Weights of a small GPT-style language model, trained from scratch on English Wikipedia.
Size: 12 layers, width 448, 7 heads of 64 (1 for keys and values), 28.8M parameters.
Training: a variant of Muon for these matrices, 4577 steps.
MLP neurons of a small language model. Each row is named by its layer, matrix (down: output weights) and neuron, and shows model dimensions 0-148. Each number is 128 + 32 x the weight over its row's rms, rounded and kept within 0 to 255. Numbers have three digits each. A neuron's up and down rows have the sign that makes its largest values positive.
A block is one neuron, or neurons of one layer that tend to fire together. After each block is what it responds to, as a language model described it from the Wikipedia text at the highest values.

L2.down503:125181098133158155139101137104166110112126128184125135144121149148114139108136115133150146144210159095100131125143079111113113108112136098148153141157149106122188149135140156159159064116119069130083152125104132133122127121184235114120139101171122143111129102078100130167145064083173147128106112129091109080135144157089218117165120136102064167175136159101115098076114146145145182122142096123125137157148076096092054113113098171144148145141100142119
L2.down581:157128118117162128120151130188165150145175123128100122181112116103137197100112066098156197172120113125106174121114132123093136168154178089140089159123108098080170093125157110088079096108119151117135092112115150083156152131116151112139148106117142123161163116130095130132148158087128110157125193088130105109155125143098114139128089147150143177177167098129148105097135112115124152119131142143112115114182173096103158180145111135136117127170118088135
L2.down604:089100145124134174151146222122098121127122170050112143116150140166131140161153160169072128078155081095129158144106140146123175117067103183194083086141123160120140123176161186206113144107182057148110161061085118120093157104122126124192128105109143120114147138146141163103148107156135127101123161123092149148097130171168082106091124116106126153091146146197098100087074125157139151101122100182144170109111131118147143129176177100143052108140126150128
L2.down612:116127137163074132084153156194156106108140095097183113158171126091118118079163117159150148101114115088071072112090148179105109104157147164197088149109099136107054111150198133129174048130155022105131122121153113055096122151071063107118124142113157120111101116111102112091150119107125183168092116111115145081169151125149171085139111150105127122151155153116114155169132122143135111048140164121158181149190168114108108135136124090204125132039126106069
L2.down858:074071120117123115186173106124176123087122167106112113125123105139111106124192144168124082165133124108142182097100121173106145135103089137184069134175170117130138115155112092171072122151130166113119174120113168079136127107134168139153120123143153113131136151079081162155140128134135118169177147104173183132136124136121139159092164174110127151061162148171180124122084096136085121132153076086152128161061083105092130066069165141164144129193146126134
L2.down936:148163119114140131121087198097135095135178195129086135148134098106101068104139143145174123144176119173160141157149180061156146079089158137091062111117117100078119150150102163139119062071084137094108182108155116105148108136088162126168065169189079139171151161100097108160152147119093093115148129095091149137092073090074134098177130142155127074119161152156117122085161098109169197141114131147143135137174177132132134129124150128136093156108111141157
L2.down1058:124117143182117115155089126101111128200185106104142134109115060110113139108153154163129090101095125154111118164111115112152121131122182144128175071081068088089102140090104072121128140129147098185068099142089113074096193098117160145137196104152102141098126146111153128139119216178132138131137110112119112166123161073101139152163108063104131152112123084112137187182118042113065144092060054122138071103113159133083163134142115111155105153122127156139
L2.down1187:144108150164131094063138135118142083153143124130095117152154095099061116092108137140105089084106110175164144101112137156157116146166132136140122160105153125108098121045175112102113101114126092143091074114162109132121140103135112176122176154109191102143149140080141117139124170171140163130132094142135136143036062095093108130152097107131100124123109085088160164115099162140072107128080160105120110097087158137105098132115110163146117076102104091095
Responds to: Relational prepositions

L5.down37:107098102043154152118135123128098142111131087135121188153099174169119097149131151130124164106099097167169109081103163137133111154069139183097070146150108110122131157139115138121115112163155142140150114147127188165119137131168105099147154094104157156118160102102154147127102071140134161100143122173116175110169102220122161131082155131097170139103144093098167155087176110095129117154123087139109052086083142162137093125107106141143128180160159143129
L5.down46:117151095171114093151135169145144077103097143113176106073115113121100080090135144153116173067172129125017132134079144163125096102128094112133111136115087139134117135167067138086172178093114171119147081168157032111089167143124088127129112131157149139190143148188113112132114104117088196119122132100122160104148123097030172142118170104121145147103215128158112106148098160079147118145150088120059116138150111123127160071085127161088131066127155121145
L5.down174:160153133064191074144160094153099088100175043166176158138101164124166087115129087152147136134087128132144179149106128164103129076133110135156066136116148124122105121159114100122125119150100109083168108141131122118156140039196122113110124152090103123153219146105077131106120151125135071138148071128149094184124125097131104124147152163123108101081138067108095137053131202130098108149134078130099165103110129191069111113158115140073132108111132170109
L5.down435:085146124173141167142105110175178108118071104134148105049166160126139123081108174160173121125137080164109081150141155089072119181089125149159148152155166130174079096114144101117107105171111179097095144128137138139094159115172089175097147048055092171117124082133140117161147125178184123130116051223129082091140084162048122092169180126127152106107145197092149137139122162128101099113106118104188155126177096108148074104103110140097103134133150121143
L5.down779:147131060126163124182200144126135181078131130162077080117098181067120044239115112176127129145116143103181202134107106196100137136113136130083072115120139128091087116143111115133044147171136149177189139136101143110169111117181143163197129149127175098147094198090103170122127080140149169178126133145105132106114116111096123119126178161063156135169148156093108091135128077121100117165154056128153135134150119076171083131126123159141118132181156135152
L5.down803:174142100147159108181140150118088162171081077073087080149079140087143137141120106174159089154102122114161176116169115171150127132109129177153092121129061116117124093132126116179102162129157144152105120082199143087118152114168015106099102111091127120142121068104144138165124170144157075156113118138131108110148113128120148111108143115148114084097120193105101149113159189099153061095165106134083113122149147091070122108126095122134121101166136160192
L5.down1044:133098120109107081173131163113153190140151128155192146113137075087088151130152146196144097113101105161126176119121140157189193138178086134171087110111146176162177082138149138205104093091131018155161144099137165079109123082168126088168156121155145139150097076202123033141116151107139119131100120140142160105112092154106141101072067115140114121134144090188197091132103184092121098195170114160083133138121034131119111100096103102127158103099169048073
L5.down1064:178116073144086147162176155146101117129145137166089189121083162087092137155152126124143094146143125180124173085174136117102146142179120126140128118148085199137120108092131120152097139149106100126087153116116079110179119135113079116160148123099115115144150135184143139165104171100119076108091144142143156137133131136109078146182141167133204055122119108133077064157159114147104107094157120096095166120162103127104106109194077115164116144151090121115
Responds to: Number-preceding tokens

L5.down127:172149149167083126125130140114090168096119097146138090150152125129156170091172113191094168209169171066178116192117157144068155059083154069097082152166129135109109171172157072140160107130126155176153095179144136108141100180127175151179160055136072123171158153163137140201131090153111140114133117092122108116104151184122111136113090126106136169150067096104167133090122061149128143076148079137102150131137106180098136130141136114113148111163135112131
L5.down251:153094103197109146151125142144137125147165178149129087103157083070127094154073113081079177101120083134176158151105094144096121151184128145086127122114184160132162144103113115171157167147099128114170145134177096146117114109151105153169117114134126133151142161100079119184144122062141144082171140088143103072119085135068144157138154120124111087064142127128205102072108093073150154173137181183123154110143138139146119208160123067092156171177193116118
L5.down390:059107168118121192108097163135183077111075104087183106124135161071113086132112097183092089076129082149174183179130083121141134116102125112068156118095110090147135089053195114182123156161137158150095103173158113091149149112133134102166104130128189113126142103113153150150120172094101119139104127122082104121062134131080131201128160099110125136086152164201077113150151159084161107158152114145100129180111103123113148116092131177128091114093141146137
L5.down460:153191074103154151059152130130136068145077119153122147118125123123177121112120129154133120178161141140117114205066170152131132146115124145089158144121138126136103153101165156083108089134121083119173141139143149157090175141125146121188101141101117154114119126125128082141117104134116132099139166108151133125176178149183124126152073126135123151182126033141138210174174128182122122100136133079149096156134131125118091162151127047175125168138095118147
L5.down544:168190134099169127141127108177131157190179131108095136092106114127122113121143109163091139147136136183115138120151143213131150133161148134130113146123099164111049056133164103195076190146140133134163111051111154147108151111110156138146190137111155103167128138135148215137157160155148206072118149098106085106155061143091107149143130077126125129123100053103137142119163090094086070160137142173178121115127151082108122117155095031106093135056124122151
L5.down601:139110112173139079095186153154135094182075156124130098108146099109086127164122120111164069144165090138111115085082167126083116151093130160110134149123150106108097090120182120086133087159099121080131156178128101099125072079152132163147133074079166094141128153121132120149117139124120082140102112104148102116082081068125123143090130122118113125125147115107091164116123119139144162202113113131091162150075135176152070156149149100102149100078112132100
L5.down862:068187104124134123110112137158042095130129101075164106114147136128079151119165154122147127159170163159111112159132158203153107135101107129182151188128185154163102155085116117121073162140111165126096100112180130151156127132143145139093152105077057173153177090136090174085095149166122119136185126099141129102182135160099103192175170161117134128145098191116097121162127125153092177147135104201092074117083174182116051149124081124156088142160105161097
L5.down1140:089144126141156143152133121095156139045159132094161098098104098125164125161086087131161152070178164070147103136161109077138122129115161152099127157178134079127163162104112113069116121129086210145129094125117149103124127182206127196062130135092142145142161098080135090120090151128135087128129179136126134153108059139089091099095176097099161124163170161060192070167140119162164135174140133080154105153137095148105124080126139169139152128109136122090
Responds to: Relative pronouns after comma

L2.down378:132139129125113224098112089119160133125227148157066082159107159171119018136115116159168191187116117175129162191152103141132105133137150114134084091131165171171146080133169134099135172129144220163145127117134157138152103162090146152151109171065128144156156156114155154134114160107040126141150145155106131167140132133079166140155076113182162142109100130137096111162171128130169185147163122124143116084076081117141097114155117118076139147115160130077
L2.down549:119115145214114104187115135082176144058197131148158084118105143143106106142107106138157096208103100181180139105178139149169115130148141141113152143154115158070196197138128089120122150163172120172110152148111120139101111143053132160128137124122162138072130117112128169255152111126138174097164150108058094163119132161065096162128129110128151175095144143122149108148102120107112141145138122074079205120082118127097174157142147145098157153090145140061
L2.down620:143125087100134118066144125122154137121174205102145147099158144179100059118099092124122071130121081154130167111178125174111114215170144131200087056105097157122094102127129137132123166108171103087132136202115118101093114131119191124164108131139179135110123119141163121140117157169141130146122059096146073139132121113173091065155135113113160127177096104102093122128100088164167084122132073138156177113086118135199121128160113140160094118106148077086
L2.down627:142120122121124089097140090130135156115130144117137197149119095130151162120099161126171092160146056060143145109166121099105147131103092121150124125155154149134151109138123122134102116074176092102119142175095168155097100076079112159106110108154100136102109131116087091041140197146122195092111109172103079091090081164126084110081203118152211140103131141106184124190137092158188135171115098096087110157114128140137141118098113063141168098081121139154
L2.down688:103183145168061175171084147136089101138121098126065104088118159120138117084155112110099102174167105168144152152135097131070104039099154148110126082062146150184127147096155138142146139085190207166186082089129139133093087124087162126089093058109135104132108084094136129131126141103165145112126092183109084145128151127086176093111118108096139123116139154117127139159092129131118139127138159123199126051139106135157093120149162144091152095162126115090
L2.down689:158141095145080159176110147084134090162143132138158113112132167081129092013155076116124160060105121133094146146184129123106182083130139165117076130098065102123094111052148128089111090056118135150173126136146154094101093095119120060088154115107159147104114120086083148170115151100151096144103111139137108164129096156161093113154118108117197132150129078077103123071096164024198128123142137168107083127144118159086097130097133067118198073118156058093
L2.down1055:131117164142158071162146127118112123092152103147107150198144132036104184112123130185090135116111077078157164159088107100055086134108124199087105089149120140143094123038110052152109147125154124124147085083091153096119108095070171166140133136093135052121098153153118088131157136066112156103072157091139148118119182105135134159091109097132117150131081125136064068181104141094091140117086111138142089109121114162210164142137084111117104125088135129113
L2.down1143:126182105087112141122145060119123161174101216139123081127106150070059141110143166127194092140168174101097104142181115092165059144149157099131140148128148163125096099122099091113121187133144171117112108163094132187114079104093085110108193069112141116053085150187141096106166156149177142130110076155121144102055122143139089098111114115155174152109178073145121129111148187143209131151107080113071074135151128133136104131126135091091127153082113112153
Responds to: Capital-letter word openings

L6.down1052:112152144099130128132145167161138144167145144146145164118130112062163175056187110080161141154153121099090062149106085158176140121178151122160132140050116176148165143128168131048187122162180153080126138160190112146131164097154157130088149150136132148093135085137065119109128066135170140026116138153138037108064105162104135174143131104144102135099133178153114140073144107102107129137142149151127158060092138096149099107154161070149129126133124052160
Responds to: Numeric field endings

L5.down180:125207177130086128117118114126161055149096106051133125150177171110146082160126174129127148107115087111089141130100092158171121112133158117141143113094154100128094158123090131146122110117122187131161153093151165089091179093087152099122094152119123153132140119117136110120154178112100126100128128086151155129127139143093095092121111212156117156164122124143106075141153144059125125151134161131188153159099138120105138151115147175160151162126170101076
L5.down230:131131190134110101140100131120070146122135164078147058172170124043168126105166119136143105190122183143165084091125156133156122121150134098114120174116161112168134093130173132174073103146126118101165110128108123191173145105111076135075163205111121161181140092088104142122199141134158137120131173132140162078098086196149098153116165075076093138084188060151125083098132165121183143161084040153125129137157115177150117150130098134098136131102134164151
L5.down367:110077165110105079116087132132124086151096147069137132181193141102181114115121137130101139113152138138084129152083104128138176091151085124146129139112110083122149080112163143199157134124177144138135147138142097160182146119091116108119120142120105089220124098080168105183108120126163161079143088138139169149133139177119097134156080124089122129102120209171151114153180134150084132066099126120104114146131120128115119120156111145083141205081144146155
L5.down876:128152192073146197148119173135101110109106116125071102110113130138129070102105027142160159128110187102161115141110146127184134138077170114049132098170136124127162134105136130121136110097099115134168179093136161182159133100137131166104106136118095082159154153123116097102146116148075133198115144181150079102168091128125171141192140120151107135144122075132141137150071145124090085092152167175169102164120131145153129107066084103135129081172134137112
L5.down893:165157131114146166120134157090165160120101138161121172197144195121209121099094149140142129086125206078099173102120131123128151135105163170089126107162142143165176135159149076176109186118100112131078130121183155226196151131142152084130121111100073069123090166156122108111145122115105117127150159174140142081089053081117143056126133127061125119062165136132139117099109154124163162146122179160106135102162103120182124171082149170098154198158060075083
L5.down979:120149136068097093133107132143151158152189107151135110128090115135090088110116160181180149148139187130065182140162141120132132117110116160086124133144134173155127105143135119139115094158096052073144146131133105095151105111103104117091094118099102076148156126166093176148104187179166134162099135087123084127099098079146134124130112104116069134065160165129146151141222095161152139139149154125145158165187156077158123167084071136132121138096139103165
L5.down1191:122187090120115127142150109136116089143117064099077174129175067149121151098111155134206133172107102165113109204118092092130144087168147133092088129156169197109122091138139116118152081154106130098126120128071172177172152138150156073116122167178089119113100106122164084088134106121122167134106157109104166095133108107164109098144097185128086103125188187167140147089063122126179127099134144149211130133163162109130118082099137113094121078170156149156
L5.down1215:123087157112115134117128133109109104182187169129108143124132136033137191077154103116170100114096125107097079155111048077182098090154130142118135168180098177157145116112078091087109138191076144134167141197138107130142138164108164135111083090080118124158161139123126129015104162099125116145148207145084109151094115135115136050078100115126093163126167121122164025162160129128142098142145111142113146144133152158152123098164137156116110123148102078122
Responds to: Approximation and range modifiers

L2.down152:126107131150105073177141133133135129134151118126166124130111099074097113093126138111146122161112090101137123137203184145146059143138110131205173102131122119113103139095149137163117117100160148144092085109178127131185192126132108142086128131165225126156147089074007166125106137091095155135096103133139147139183097116098085194119119096129113098126116093160124096138134105125059095101147109128114111155124091115137109115160126115142176132130095151136
L2.down336:108071176137086134142059150120059157100126171190089106131104158158097127140109112134093165148158084158145102182131140094153117168093170126151114091111065162147076120124129199149139157182157123119100109143105114149096125120171196102132055060100166148153117122093087104195087073135132092144140093119100168094083161109139127080120144093132097086135186123111122130124140191131142138148156150113161085129154122162148142119122123171131068165116123171179
L2.down337:106111122127182161119126119160188103159158125160124115141166117127049112090097096111080160150116085050137151066138142134093069150188111122123169105104129126105108147156132175084119157097144183095127164170112071145092090143095118160161140192119141127143163134188079118139143180139112154106064179137072129170112108125117145123082170084133128149127136093138117145108152090100101175115151137108139105114133114104116160114082182155121106157113135122140
L2.down470:143105110134105087165124140131127133096133108162130100125147092082117149103121098100123041145131178117151067101133185073143144167090105173080184141182106120173130126124110207197170129148081071151204118118101120163088125176176106105164154175094157128123096133138143093119114216221121149149155113148085100108071181156126108150181134131114153164067131113111156090139126137098141134126116143163100108135141100178110163131157140091129064115125149125118
L2.down644:093102164134123165176186135100141092132179116106152114109166123172097125097132112067066120082128134116106112113158147098084094156204090120142124133127171123170146133055117153083165094092159157152117109126102139143151109115144118137137098152067138170165120088203149145154110094082083108160060115109176116150151204068097118125153081114150112146087150098098146145127145107069081096184076131142172116143122138143165118149120149080188175107086116115173
L2.down768:152100116177134177154189096149086109064102048097107097092142153123141119105150108162088130167116199164192115095155182113128097160159132147071119087162167101116130164130112105076160077133101220172149118148149174166161138121182129158188058141143114051130095124145148127147088086157172157103106115165202137141184151132167063113102136121152101152097146114120128100157096162181074115126160177157125145134175165160152053163109113166065107148133117139093
L2.down866:087163160092099120125088182094096092115138153118072124124104157121154145172114135123150139127088086097101158174156113110149140126113133191124141169086128096130181191096140126133129090103137163163102098146166146105137150165128125122146151141115151171145137137075140138138118129105162085126138102169107140034129118141169113112170130154193102143105157146127099102139097112112138106149143086131094138102135140204122163130164128191098135103107071078098
L2.down1161:126142135085097191116105173116116131121081203115125116142173098178205142062089112142135151184149109134100104156157193103146102128109129169154101128104143153085111095143107135106080081137152156121123058141153081119149131174149100113122163143172188177127168124163134126103091159114107142100160090139111165182156080158119153128086109088125116119170133100127111168116111186160153135151096178129128169081094106112166140142132152173106089157074076159144
Responds to: Table header and delimiter tokens

L2.down27:137169110127157112099188132129196126114128123157149151136165145109150156189158121142151152108129132154136143167090113186080108084108168088112112130104127072047120134112111145135129142155104145158084151139141152133100151144100103125112114084149101120124159118097146206170175154125123121108090100105120149166115148115086070104132086135104077151080078102078130116095109097122126127125135109121113104130100130125172166149143106123176136065072181152169
L2.down122:074154086141167148084081079108115153115107136138104152134155171150124167122154113088129176143075174102119141117144143167117149118126119107116186131069154133130093113130134142093167158182200137155152142117123135133086132106130091085158153108093118151137114115090112098149141181151122156069136153113161143150174147112045096112158106033138176137072090123155119136209135072120125063064120097099143088146126103126113103160103159229129129121096108148092
L2.down297:069189130135051092133126092119194103139113112113127074067110124071120176181193105209124092081049107102137162172093150167143187114142096112131154126136114112127174137119115096171114155109120147116171161165093144137155081110103152113149118129094099111139126132149109069192169181100156181101136195114117131097146130151130140115122148150132122097109138049171144122098100118128133110137162159196179133158142167126162111128131184104145108140105192168163
L2.down409:133139117065072121114148172187157143135178121171219119110138137132163166126168125164168138109116128090144095087111148183113127169102157133122184125169061126111132082106184115142149180114122148120074142115127144106133152102064100149078134158085086064174150112128156190141146126085154076113143127086148132082137148142143150112093085116113141133137168113111084157111136171141112123108103123104155161142147125125108125174087131014178140108122102146182
L2.down651:068140189112161116167115094123133128149072155136117175099156121153084130119188133186116150117083111099149141138130096148126179131123125130079081114148110129074105059133113121134126170177100146078138161130154136161127137094145099092202195146110124198107194150105114125154129183132041129127098166140134128057158083138171102104136132104137143125131098178181135142134154093077080117135139065190142114120104113166090110153136151142099150130138129170144
L2.down1086:165124136114190097130074129123194114160160153139131088109137161131131159123188147060070116086093135121077170143084110165109131130112155168072154126184090169116145113141089146137154109114204111098103087225080112143129168081105130165138140127102138153144149108093181116046145083147168125090076154113140150054116115191110104068129117122203108093134117121130103175095149124078105107127192099148147125128139139110167114143134178146123167100098174161096
L2.down1103:097114116101078132098112128070157178094135075091145091161151192141085131181130125197131105112144094117146176091109101146120127113110106129126126183124123131114121109087143131131124103199154107078118164165163123069117188140117046151154101082214141140138120141157135094085148164139171090122154078114089168113186154119132178152125152131160130166137059089134118155060118202099118106164088121109130128126104144168126193166112072088093159119077159116172
L2.down1169:086144113150133107139134126151177072141083168104086108126136121142123163163115172131140169184161151130148127124132096093150115107187060074101156122117133068123108101113089118105141137132159143079103175135137112084131102153066146139103082116126140108134137136175101165155121219148150145164122125114054128174157113163092110116106103141081153100166141132117128176067117125121134139162083079123080129155160102127097118144108066116113201086118079207111
Responds to: Relative clause openers

L6.down39:116134116131148085171126096124139167143152181114124138122092090148099144174196129167127098169146123112134173148185133086120089119163153100094102118100133159150209083101118152207081156126134102144144102084101173140058186176119173125166084094107073077173132116107144201143161114146092141134136099100113155151131149127177123123090154144124134153110124088154155138130199141170083101143133178103146088088113144104111126126103093198121114118111153101116
Responds to: Approximators and short prepositions

L5.down430:116143113151083054093167196156053164136109164121142088145123106107147148130141083162150210098134157115184173156157135127158069086082171093122127112115094136097149191140135139072114133144172146117110110137135142134132121122139153184122120097170093150056140138136146085139096178154130201129125166088145182161129106177168107066103145142086111165128108108105152164114158084074134140106144116117157113085128129146115140163158069157118189173096151158166
L5.down517:124177144173147172153157061138077091116070130128183165124148118110114201074142133173123171097172123130142150166164134213166189174120117135125126105130079073104064092097067085109171095163134047177121124151092166118118110147089126115142086135089184127087097159166150100141097159126141126110148111171109125142100151136126177088164154126089083147091067082140158079130209157102115120171149167097139086074157124150158080128117121097114104077160182168189
L5.down729:165151104151149186197113159164124127116099104140141089113086118178131100138133167110169106122073128145100137081140140127075121147130141151118151116132101080048128171149125181110142120089082095131090106108094151164110115106127086144173137108127154143128117149146112194119130135145128152109160028126126149091101189148157124205074165129115185102152179117167058131104109119097082083114106151074101202168070102148168093147121140132133106141147122155074
L5.down813:093129160118158209143099111130084131099146150189171209145136157114097100158175145158135089137152048130094141145137140098142135160089156168137109141161084118105131069086176142107144102122159177149111066119126095106125139192134124135143178110087124078072118100161192190097141117122159156134117111149089143107145108186120174150139080107113146099175138101120068118136157187086168156136118151108177123121144091140158094124142139108111101132108099109119
L5.down845:094128058084129125120134084105144132205170172133114156101050112174119121193184129113178142141139132167131143107113091160141126146079140084165133100106143120069143130123084148109082132153166135163110133107133143094092142162114212083154151111076108200071099137057182132126138089108144086103144117137136101138067128113098194135135098117145133137073066108111127087067134102134126129106161164131107139142120139146072095146158126092139087101131119110048
L5.down1077:125131127132132069104103203160105154140112142097134143149071185099148151127125155082141110013069096094134107149176150116122028139087112142128113137118150114093157085188140141125147158167152122051116116138159131067107155126148115141180143089129056160166117139097137084090157138168140107149121107082119149183175127127101118150180118111067143118156151135160187098143100131175076094182163100097160151114120155108138100180100118167115135061148145119085
L5.down1152:105089092147116217090117095084053149200135173161105138133125105153094139095124097123111135131130132108109105137132138044150131138143125119098129162158067162089145141063102121146103091115158140128116127147092092132104111104100097118082110172106139095087053174142131121107132116137112124160139138154117119097132163125132133145114191095120139149086110141061104128108140175147197145113154115099078143100090155174087110131109108034128120082084171117105
L5.down1190:128161147135095099086086108155135115124166097162091163115103145132133146074103144220182201093172180094127089112116087173118085125047138104113129176137119126112073120144144132125148111115100109162202096132120098116173110128088069080137127118078095072081128084078141162116101144121118072131152021138118128126129213150115117151083119122164136148072124123166100152159099147119133089144145119173114167163091163165079093149178118135112123122090144108084
Responds to: Word-start L fragments